python train.py --n_layer=8 --d_model=384 --head_dim=128 --activation="geglu" --init="trunc" --optimizer="cautious_adamw" --lr_head=0.0048 --warmup_steps=290 --schedule="wsd" --final_lr_fraction=0.02 --batch_tokens=65536 --seq_len=1024
MLP neurons of a small language model. Each row is named by its layer, matrix (gate and up: input weights; down: output weights) and neuron, and shows model dimensions 128-255. Each number is 128 + 24 x the weight over its row's rms, rounded and kept within 0 to 255. Numbers have three digits each. A neuron's up and down rows have the sign that makes its largest values positive.
A block is one neuron, or neurons of one layer that tend to fire together. After each block is what it responds to, as a language model described it from the Wikipedia text at the highest values.

L3.gate359:151112118136175116169113150131139134143177165161119134099117174129115143098127145132145095138153128131095170117106150091154113112142107161149117068129094108125147101142098147112158129131152114176122121145150110096140131171134117139103156141114135148136126112171142132101083082159112146166114122094171157080145116141149155121111130137162143117181134138181122090169116145097092144118154
L3.up359:139144132125146143173112152119103133150050122145102096114110132121101108126121125122119156103121094122126118120125115156117135115099145124158122085124135126114155096103152150114111084140115130118137166168129134148141119179097121123130139105148148139147109128127149191129120117092114137156124120108135156127158141122120160140145150117088124164121134130177101082109117152100178110137159
L3.down359:156111149141115159152091091136141134146160134091113139090111142132107164120138129138122095159103169141104167147109134122139122136180106078101184160133106122138105093157162124150123132117134130150129098139062137142132150069156103164097138137092112121116147119141117099090150135148139147166159111132174128102123077107088102087120113105111135105147093097151159155131144098146111148177103
L3.gate494:134121117159139132186122171137135126135167121123152119106086104145145106114151123154086106127093133139158146102094132122100141128126153113120111132108143142158140134145149117125133108151117164149119109163146154127098138167113104176107140096115150171146114066163099140075101137150118101163136147121111148090142160104167139152059127097142119106139148136136131122136162127134127129143138
L3.up494:129113130119185123139131181139153100188129084126121152099128119122082140115095155153137150115125114107115125142106104151145161133136152103151121104079130110133145145131122177071068140130098116117170106091125114133135114106119135132076096147120161137122150147140159160134100103131095124145122118158077113096148127109084112080131150118084130145110138120130138107129134134130155113105112
L3.down494:139108171120147167121125110082099109129148141165093142119133111123152183140157073112119111132096124128115142167105126099129148149134123089110121114126099141153149150111131122152159102149146139169118144121116131157102128115099113200145135173123091121147122136147095111120112112172132118154157148101116136129121130109122185125123135132136121101150109117116120140150134089143116151156150
L3.gate554:123154161131109129151161129147156125135171122132130131112122141115125129141119113129125103125118096136097127166109104132165119135126151122134125127090133113131143140113110149126115079121155150148136152121125161117168166172148083164097110116082184092182153114112116158116128124129120123117159139136125142082146177144107140084131136128098123143108111142146132084157145114117178149106135
L3.up554:117113059113121172132106163117107104135156132088123122106131122135132134108145129169163134138141111133152117094098116139203149130138118124093128137115130117124123148175128113089114091183137133112134108128107130158090102142124167162125137152147100141123118138099144129091144156110148136123133122098163115130105154141139180113169161077123135158150191132110113144139109109121108146120120
L3.down554:141166189128115119126159085122159112160092110136085157120139144154117139115126145103088107104138140108129149158105163135108138130123122107112120106113133156118132143091103142180154138092143112176165156126105146124144099125162109122144140112082139112140163124185132125106121094143121139181164135107103122114199144151128084120123053147092106074117099133119119120080139145116187125115151
L3.gate650:115151110123134187135147175097123104075103137095110144157096135120119127120116145112105060135139122103126159109149100124128111122117120130090159108128124127101120085113130135190117135150151146189112124125111171133140121140119096117099150112074142087143130106122145120133089129122109144182137124132155135134128147122112122115141091107108125169172162114136107119113098106122113111117093
L3.up650:123137115105120156129152134122126099102122133138153138095090130134111123103136142162123113140130172224150145152102092162110080114133070131133108133069128128105130134153157124151104116114162138168115141124073114143148176164098122141099111110131151150139122112104150119116128155141081121135138098106156143097105127117114121153121112097182191085143116139126134121133159107139112131098119
L3.down650:110139178101140103119098107092112190161132152129130153159151094141161115151101103117126157087084113081128135097129153121153150112130195128113155121149126134144142115101136123102139123143144120113110115117103155121133102095139137123144112111127123130103159168127098105148133113120179142123115103140112152141166119158087135115144124128096075101135113154139131143095138137161153130141173
Description: Closing subword pieces, mostly plural endings on multi-token nouns, such as the -ers of drummers, -ars of boyars, and -ments of payments, usually followed by a comma, "of" or "and".

L4.gate288:160128108115127144128114124118140136135143101124121079124114148137173183097147150123091140142118155105136139139092130095111113108146128134124134129104170139128130123113160158135146128164123134113151110165158104119121147161104094214126143099096145148103121119123164171145108145167134109120079144125117143079130165085149159122126129155097093101130145101129112093153160127111124140140120
L4.up288:145130127115131144118120113140169144122121093093149090130132154150120103109116160105100110128134178129139075136113125116104099062096144100111142133100136118115132104093153178125112120131125134127121136111128144125137116149141090131084074151120166181170130100149135144157079135153095088129138146147088123102125168147160159125098111099113158109134118143152163118130164125059132079152118
L4.down288:126117122122108153150128138139115111093113148145146148088120118111167150124116081129141073139090149121104190114108129113120133102145130139092161088144089097123061102150099082149149135109153126173121160121043100154093125106134098137152159146122094072130119134143120127094150135144126114146117115093120135147136099122110119146191146131144100109148065157120109160162154116134134126159165
L4.gate337:145157132123116102105151086105087145087122140143186107167115154100127153153141137055159130101103109159095100177110115137148084098156121115138092105128093136136106110141154147146149117128147149122120142131104115175112139074123120134152094146098142148092143133127157104150140157128095163138150104182110148137160130127065119098130144106119084114172139099140121117133136123094149134145109
L4.up337:124098126138170144141090109071130144138178149107155124125159092169128155117141117158172148153094142172134120141105126141141131110127145142143057136128095121113152143097155125136117113097151139164151098145142129152102132160156132125102140128127148129155122149096139134129080139126141134119090136130116183104151120100130143132137119113139145087123127108130106105106124118108139153125100
L4.down337:150145157108105125111159141227112138133098130136089135109123123102107136158150136088074122122200126118096149145113143152127118104110128136097171113143149176126117146126084134129118105155115120144092150111126118116129133126101130141123118115109103136132115120138093148093121118199115139171166142111133109106106132139131062132101136120109087187117174131120128120115116135131171124126141
L4.gate387:137128125157087138168122147126185117104143147134125076157128169143142124132098137127129113144116142138073201139107138124135117109151131121107092160115172132117120099127114137137101082137141161154095100125120166115109152138102133191118154088087190137112149125150117157144113111167113130139140131143142161088103153142181154109102142085080123141151129135130148078140160125120162099161143
L4.up387:108161143147109141150157140114164109122138137141148104114130122152142112112169109161104088142087128125129134147113138099154152140127173114147121137112115170133148118131118099163131152103137154164155135132132149104142106131093118119132140176078103139139147085183125093133152127141162129136156112126161195098142181113089128130104116139143127134163129125105126141129123102139167150093148
L4.down387:142100144130123196149127108128132110109112090145092131112041144098142162100097151147102119114120124116096152125107106131104116093163094117109151105141094182097178092137188105128126130138130114136085145114131095128129119099130121155133123137148151160118148117155104115133090130165127118138142120135124126129152085113104147133151116109119091095109134152145096104113152122100140150175133
L4.gate710:116106126129137142118070173106153081163152103100088147104119103064116132122131095123099113086091147163182166127120145102152170166169148121141132123082155118134117094138154125140133140125112098129104077101136105166148137123117109117106129130131104156197136177092138112122144079139148108170145088143131094072126109095135128185098138119096122124178078143155116109119162100126156102128128
L4.up710:126102131155101148128093153112121128163188120106144132114126136103143148128136186109106166088107168127123128127121141132132144124140127140139151128140148103134097149163082117137121101109143146150155122131155117137153151158143092122107121118150158141115131143138093127098105145169081133127129135137133129066149134164141166161113118115124177111137119147123163133147160164138162119146194
L4.down710:120166096123135113117143082118146136087103125125096117170128121176122086145133086123126084176140099083145127178152114138154103134089148119116101149116127124157174107101159147111150181122096120143100110122102159135126089121135160128178101127117099106156096148144112107157092131114148122162134158111137113121131136115135123094097125133143091135129109109101105112123122089110108114131079
Description: Final token of plural count nouns, often a suffix piece after a quantifier like several, two or some: commentators, societies, ships.

L3.gate44:171153147159146158135065150136114136116144064179148124133127095174147115091120144125135138110156117112115118115136059123104109136128159142168119114092133122142116122117144163127124107112130127083139136115126132154177112159153142138115171096108145125100148108116126127116135131178164129096143131158150157100131113147123140134143095102170121130130101160173140083116157099147117118134141
L3.up44:134115084131123104118139126106085123144096106117160115115141140123144094119140124120140143121152160120156151168137066111181133136084104166119156116129106164132110114127170112093111159073102133167134093125117131133144119098154162099117137115115107101120147125099056102144121080122140151134141131171164125127118112120105130115124098115095114094106100181101102103117120144149108106110155
L3.down44:093140096115094141099171106129138092153119148136151143114119133141087109130166142111141137112106086141139136096117159153100121094103122101170133156130139126132101131139130114133165152156148130177178124119142123139121114130165175141140126155131156122134126139144102131156134170119112097158139112152092092121131125127122122108120119173153121133148149128130152124147191117177151146103119
L3.gate118:104160077121151135144138101107127159111151152143160137187128153133102160087118049122104116196163089124127154126103117133135125135109155176144114098134164121124140094095138106107136102135158106130110139122118180111101127087126157118135144153150136149105165168114107129137132089110093142143155125151131150128140134120158112121170091124115088168107108155123162124112112101132103123146185
L3.up118:151143100097159178119103131124103127125189174142157132173154126132094200143159091079122131133154127129130153108142113148112145166058101154117112069121166135136141128155146150114132121125168146128117129133091138126150118091124110083121159178104092129130140138121109147098118128124157135125155118143124152138119151142115119167167136115123157137132104123102177153115087117164116110164141
L3.down118:139111173117086101067140115142129148119098129102100097095148113138158105147104184134137114091107154107111115136130099131140118127170123078136137124160135152149146149142117123173142164167083192146134111119106077129152123132123125127120090115107121126110101103136109120107129176128155113135102125077134096125140130130129123142091124122149171108148151111107093166143139137087117124119068
L3.gate230:160116154147094165125095119129107185112157164141087116103128146098187096166152106165114141136126178194102111126127121095072140117110096119144160097126131113143132144131122121128123131114175119106136139118138152121160138143116159131102135106168104159131153114143130141120133130117084131108132114157147129109129106133137119107115095078172125156143146196108092087128139132126120149121146
L3.up230:152153147099103160136111134121149119142127133131167208119105117118095112088115187092160146143164149104117149161181141143123095146127123163134144074133157132167123102138167154125117107115095128178117111125157151152143134111102142154145110122085157115108092139152092080145088137147135112188121112096128101130119140159132153135094149095080106141137142106114105113159126136148115121115142
L3.down230:127156120165106151165126149151151118128123138098124093147149131141148138141111079121139140115167093091111168164146157145091137123151102147133160160131104126133134124139109113122172117104133117109134108128101081141101128135112137100131099083154100135141153119170139122104074128114172136112102146148122096139122165094171115158160136124128160154135128138134153140155063163147114171143174
L3.gate604:101105179160123161133107101124115111099105115163129125124093128073130126118118085100107118134135118087113114130168166115088128139119142186110133113153093121110091119090111101135129133166144138162148125161139125139145093135089144101107147093096139145150119147110178143141118091097166129138103108171082101135129125123149129116120104133148093119163162134154092123156140086142110159151161
L3.up604:096098100155121149130134122101150120182156103100087158148134089141099154175113125140130151126110157109152187157136145157134150109145124102152122134168110102110090101114125134121145128125161117113170105147126119111107152085117105148141126132145153153072117140127107169094112156118151112095124137147122151132124113118124102155120150150082059146100110123083097133147143168182133078163157
L3.down604:131176148140130123098179110131162115068133156112158139123126126117160109095102146080124160082153099145103081156093118111118071092102114151127101144124121144152143161129174124128095104118106138102119086141151123092121111133148153121160112114088094121147137105132132108166091096082103117130134103140135153132135151146130129144133128106144161122121123140168133121131149140087116157093107
Description: Closing parentheses ending a number or abbreviation in tables and infobox lines, such as (°F), (CET), (11). Secondarily, the word under, as in under the age of 18 or under-23.

L2.gate362:135131154122154163141105126160134111144143171137096142129151121146144126106108176137118131089098088173140140156104138116134104115132131097131098138128134097147151156123153180122122143126128094116175108109112178157094155094147126128106118153109109090123162124102147148151136127098137142164150123145091135108149141146139117157152093107119175110104098109154129117141179116118166119115087
L2.up362:091125137118146189150135119121110095116097097155146155146133032127135162088141103124106147136130138145166169143114135152121058130116138128151116157138167113112125108106127146128154077123149102102114107110118131136145157096092112144114136132116113114142100175112117142128152095109094145166117127192140099107149135135134152122164100097113108110101114140151103128118111147157150138131124
L2.down362:139097138109108103103109121120134172147150112108120095101139158125105103129156143175150129126130097077125061128158089114102154121126160122093174092134125129133133151151104079141081133130125150135166127147130110150146095152121121093130124129131135161120135108135119097111072161126136153101131141072113144138117101144100106130093147134148133144131148093116119115126132084107121166117138
Description: Tokens completing a number-led expression, mostly right after a digit: decade "s" (1940s), units (metre, -old), closing parentheses after years.

L2.gate53:129084109120123126121132119110169123107134139111162136169149133118137114117095151139170134134121125117146176165132130178158065166116112139124102131122160152111151118122130137155117131140164161143113145094152111128133150123141152083112116118100129133136116119148092097108113116153150126113125130111078132077109132091108072098116114114153146126135161137152159090143125121181112127126168
L2.up53:108186129142092100119153136073098150119106102161147127155131135093116091140086120132105091138125132130104156114106119114088126116120150107108147111152155178149091100109160163142133133178114144102108154141146105112134082100107119123140119153121163152166112139105103112106130141107091105183139133155088107118138065106112167112084137133107147139105133161107130170109116123138116122129115
L2.down53:158153130130136119154172136157189108138057139135121127115147161098128169127122120117145171169137088152130123134115099127107151155096109103142136103158085128159140149139130134145178095147114141094116120150120119152120163096162172121171128082136091106118128103147144107116110132111110110140143146108127111149083143112171105123175163122072132115130129112116105154122134126140113088161063
Description: Mostly a leading or inner piece of a word split into subword tokens, especially a capital L (Losing, Loyalist, LED, resemb-l-ance), plus occasional pronouns like he and commas.

L4.gate64:141202154083103127108150117127170115143111138129118105132112135120115133113136135116142173128110102152123112128130139102129071154121147128135101106149197130107121150101071136127095129138126116104094093125155153121130171164108163123118144128120133154131112135104072105138099114126147124156122116167093080086090122134099152110131118112135120134100144113159138136143141167114124157100132
L4.up64:147142150122096110125160096137122096132121113105134119145170122080137096117106105082106121152140118102143100141114132119116131165180095127134127096152136159115117159136126156120113150139140154127096139144101144140188140128124125178158102110115121190145117128083113082139125139151125127116091110142128107142119150142069174149160110097105130119092143157086151120117127162114115121115119
L4.down64:109126149169108124164101145096143149132120136159134128094114108107156116143137144122136140119119116153151162130130092115136149121132141100116128148077117152146157099127149170105108136136116104154151117099125169127158136104121104115138139116147128147137108136157103141128099145118077111125165107139079099135145111119113110113129170145124119099114135164113120150160072149121064132069137
L4.gate400:142131112132093149114128129078153091098121103120110153130106156085130150115143120143187111149129108151156119138128128095150126117167133171096087125091101115101145123094129121126072135146147152109117119126131099154136142127132167135143117128142116130160136144147116141108088097150152141138111127103102113141141090094154119151116121142130132114083128107093127138137176113169141151076125
L4.up400:114141122100126109127133114110153115118106137128100139094117141087085137146082126137155128148121129183108103110139102121132125128109102149104115133097118164118167139127151144108114128114179136104127136104135093135138130083110145140102119123146103171144187148150132127153117112124139145150142111148139117122168131068105103099140169147074171151117149118078115137145143099142164130118115
L4.down400:115100122106176126167114114137127138151115146133131117083127148128118127156160137099130111086129105145128114128125149107093117130126104147123157140183128126133154114176126116139183119117138093164114141156122134124157143115119114190143146114137085137104149116111167096114147162083111142086120126099118117140120157093116085100117161117137102131111140129127090147104072214134126116113118
L4.gate517:069155147139114111177141121143152079152102094098122119108108135152098108128116156135085156093110126177132152089109134136085119126137135115091130081090141095126126096148137147139095193115154115114121106106156118148131131135103142123127113153140105149158111134156144076086077121142130102138146109108092169128145125129112134137107119177117119122141086087137121140150081122132149131146144
L4.up517:157135092096153135069125097136109133115116101118116141148114112110143157112127149113136112127162117126110110115146124110124187171143119173164117118135115142156125124118156143179147121093163105112099141129085144171121136103138077121147099122144151112139116088102134179136140141152142166096156117134163153135104127108099102140166142127114099141132139130102132137114096135105112122114126
L4.down517:151140104121139144170141141088114100171090153152143093111118078106099104132168105172124109095061130126140132132134088113136097105128129069135132131087109153163121153153122123126124143119118168120168095152158109126078125140113121115100130143111163150137134107160132114123095107146098080116133101106122154150131118126125102145113117119121136111125118127128110110136084138154112132159157
L4.gate696:156160136098104130114171168124139104141081116129135156125144127109068134106103139134133149142111144144153089156090124110153168127161132130128109115137187137100127101104093153148146110109161113100136135120166132149112131136128173102162113123099156124135126129128134116141092133124124108119115186132084136082124087188166128126140165123123117149045160164112132118119149137113126119114155
L4.up696:125182104153106129124157099169138137161126151121131151114131139113123127106107158130107164099116083084100169156094149108124115159159134127098153125175101179119129107096118105142145146097148133131126118157122179129111155098105092150136143134121114118119127159164141135101087165169108131105140155157098141124113092125154124148112120143127140162146111095113152152091090150162153079120118
L4.down696:117144114139122118140139143121160126107131114112133078092123091125134127151123156119125137132146103129138118119106123160159133116125104116161148091171107125174075142142078101087120121150098125115161109064111156102126130083184107134107093119139122133149140135133102144133076081109120083141121134118134139168150110150151123141134154105133157129098142154116126138106178109111100165124139
Description: Opening or early fragments of longer words split into several tokens, especially after prefixes like un-, such as un|att|ached, Comp|endium, rep|ulsed.

L3.gate158:137146118098161098151138163138137123164127143125121129117133099139107116144127096082123192163142114150143145118129141146131112143147120151128124119103099116146137085140099146128127130103104095144109095119117154146166128127122157110140116082130127160178137109133087138106150185158183111116110188142104140124148129144166120166145122151128122096138070140144123104135148077123131101137123
L3.up158:119137170108144162153132124130107102134127092125141178101130144138128133130132124109167158098151110100080156141120137134120122118167112164159162108147102122100161134129159143116088173104161111147126138124127179121143111105104149110122139128095131121141126097151103142125103150130106123067129165149074136097130127130117151169162133145095121132091135126107103094109176105116138113161123
L3.down158:082109115122129144146154089153122117139122116137121162152117120139161120194161133134166111142105118085115113119139150132163163108123146136139137111157100125134104163163121145125177141122129171122124127088103141136112144140120134142103120145147148112069158086140132175149114120143096169137154135128131140154163114144123108144120093110108143176113153150127100139107166172099150126126164
L3.gate250:132133140108123126149150119159153130124125154157144146134137103134107149152109137137100163136121148158165128138099093131157120156149134155106140146104154113142143106118102160146168128143122128097147134115137097098141169135123130115112151146171152108123130116139104119112159180156120129160117143177115160130152107138127119149113141094130116115100145137143141134093124094128142146116129
L3.up250:150161105110103123089144105120131079135111119114125127139135126157171172078126137103143146106152101152145139155138148121169106191179143130103115105160128121089135121121133084127069159103120103089128166139138149201120152156155188107108135122153126138100114074168112097120121119164074135129105150118128098106136133146118165149155106140140136110143175089131134087146128116124153138088126
L3.down250:151089102152107103122114125108184131089106150137103131141137137125087107192147126121142137115131094117150107110104092109153130118127079136131136152092102144130109149134120123124114134150114137096129109118149131146130134099132142124150110151156115131120119135138154108107109198112137150118140098137137114114131125128142110147124154084075158117095151147131134121141076181161094154093140
L3.gate414:143129121127153158150100105164138093149159088173110154124107121144127102127075171151123137131100149142144104121129109108127113163120127156148142119108123141114135128104143162142107150135154125099134153166149131088137130097128150176139125128124159109103142115127137161156112118076097098104124120096150170123152114152085134145133110095146118122161076089188181122144163101139104143109137
L3.up414:103178113103079140083136143088138121133110149123119114127108175150104154115096115161131143099117109150118136155142074113124138158111138169147098108113142144120126126147120088125121116119137143088133158128108080122140110129173176114162099144139139147140108075145133109128105121092155124123155128134121123149090101165141142129112104143135147116115147155154083114139092114110100106112147
L3.down414:156145104140140125140152112150156108141127098151136141139124144112151120090114141110118123117138136125085115122150109113137131108131144135137162106131195200132131141130153148139110141115162108124120130122154169137122124102110137144120133121128120114122150112127094124081157123116155129119085127121131135109096142081157110124131157118167115113125178118135162116125162155140122119128134
L3.gate726:172111143153112091103147121123170084095181132142087155107154115117137094083118122075083074132161127130149137118124128104139124117146130111128111134104118119151140130119137160088141117113108193120100095148123124121129087152164103105090137125098213134150152091115107127129147124115151153145088129090124126125135135153129154179112082164139108095111105144142119136135130132133122096097101
L3.up726:145145155138144125120098116154139142157119127131061113138095079103108129127099095149093135123151153122149164127119130144128091133128094140107095137120128121112139118095146147160080105134120112113141130161134126151129137104164122113136128154111157128137109165098137121144112120132133138128111073150163102138121138155101147145115131127093129123117149136116114150167075092183142130168111
L3.down726:110145087124150113067172134156099156124115133123163114118136194135112125151139157144147153137094114107152119144132128121066145115146144129121152096123143160116143134181144133119097128116148108115135133092153100152180149110095154122118152133120115156099142129148136133087114161134110136089191178130130152109145138127158130125092133098122160151131148099143129119139184122097130091090143
Description: Short word-internal pieces that follow a prefix-like first token, as in inter|p|ersonal, sem|iv|owel, rendez|v|ous, often in foreign or technical words.

L2.gate248:113122101135138128152091137130110137115123113151143090124078117113150144123104128107101091136126145116125100114090109152128101103101114130140115143137138150172136096174113131137109095143122152136129111139143120126138136176124089169081135076116134116115145120113099147118119129128146124139171109127175150084106159139169177122097117115152177173160189148152131149152104125118129144126110
L2.up248:131094108137168135168112144160104142115117147173108101115099156102114182146126123112141093137126113121085145108101134168123132127109099079132150125138078112131111118123114169115108099157099083149116116098160146127139097181127112136053128121122146143102123175143119124135138091095108136161165122118133107101164144134108172113137146105144101190090157107151115128136142112106117137142159
L2.down248:155109171123089155141134162122119125145126138130106129139141159108113113105189088145108139161094137130131127153111146128107129137151150104097146110188132121133138156153135105105176142124131144160124116122144163127089108089108157158166152144115108090158099115156126107121113134149130100156091091135140146151169114109128122124173148107152104079135121075106117140119141105143131160157165
Description: Final word pieces ending in -s that close a split noun, mostly plurals like f-enders, bul-lets, isom-ers, KSt-ars, Frisians.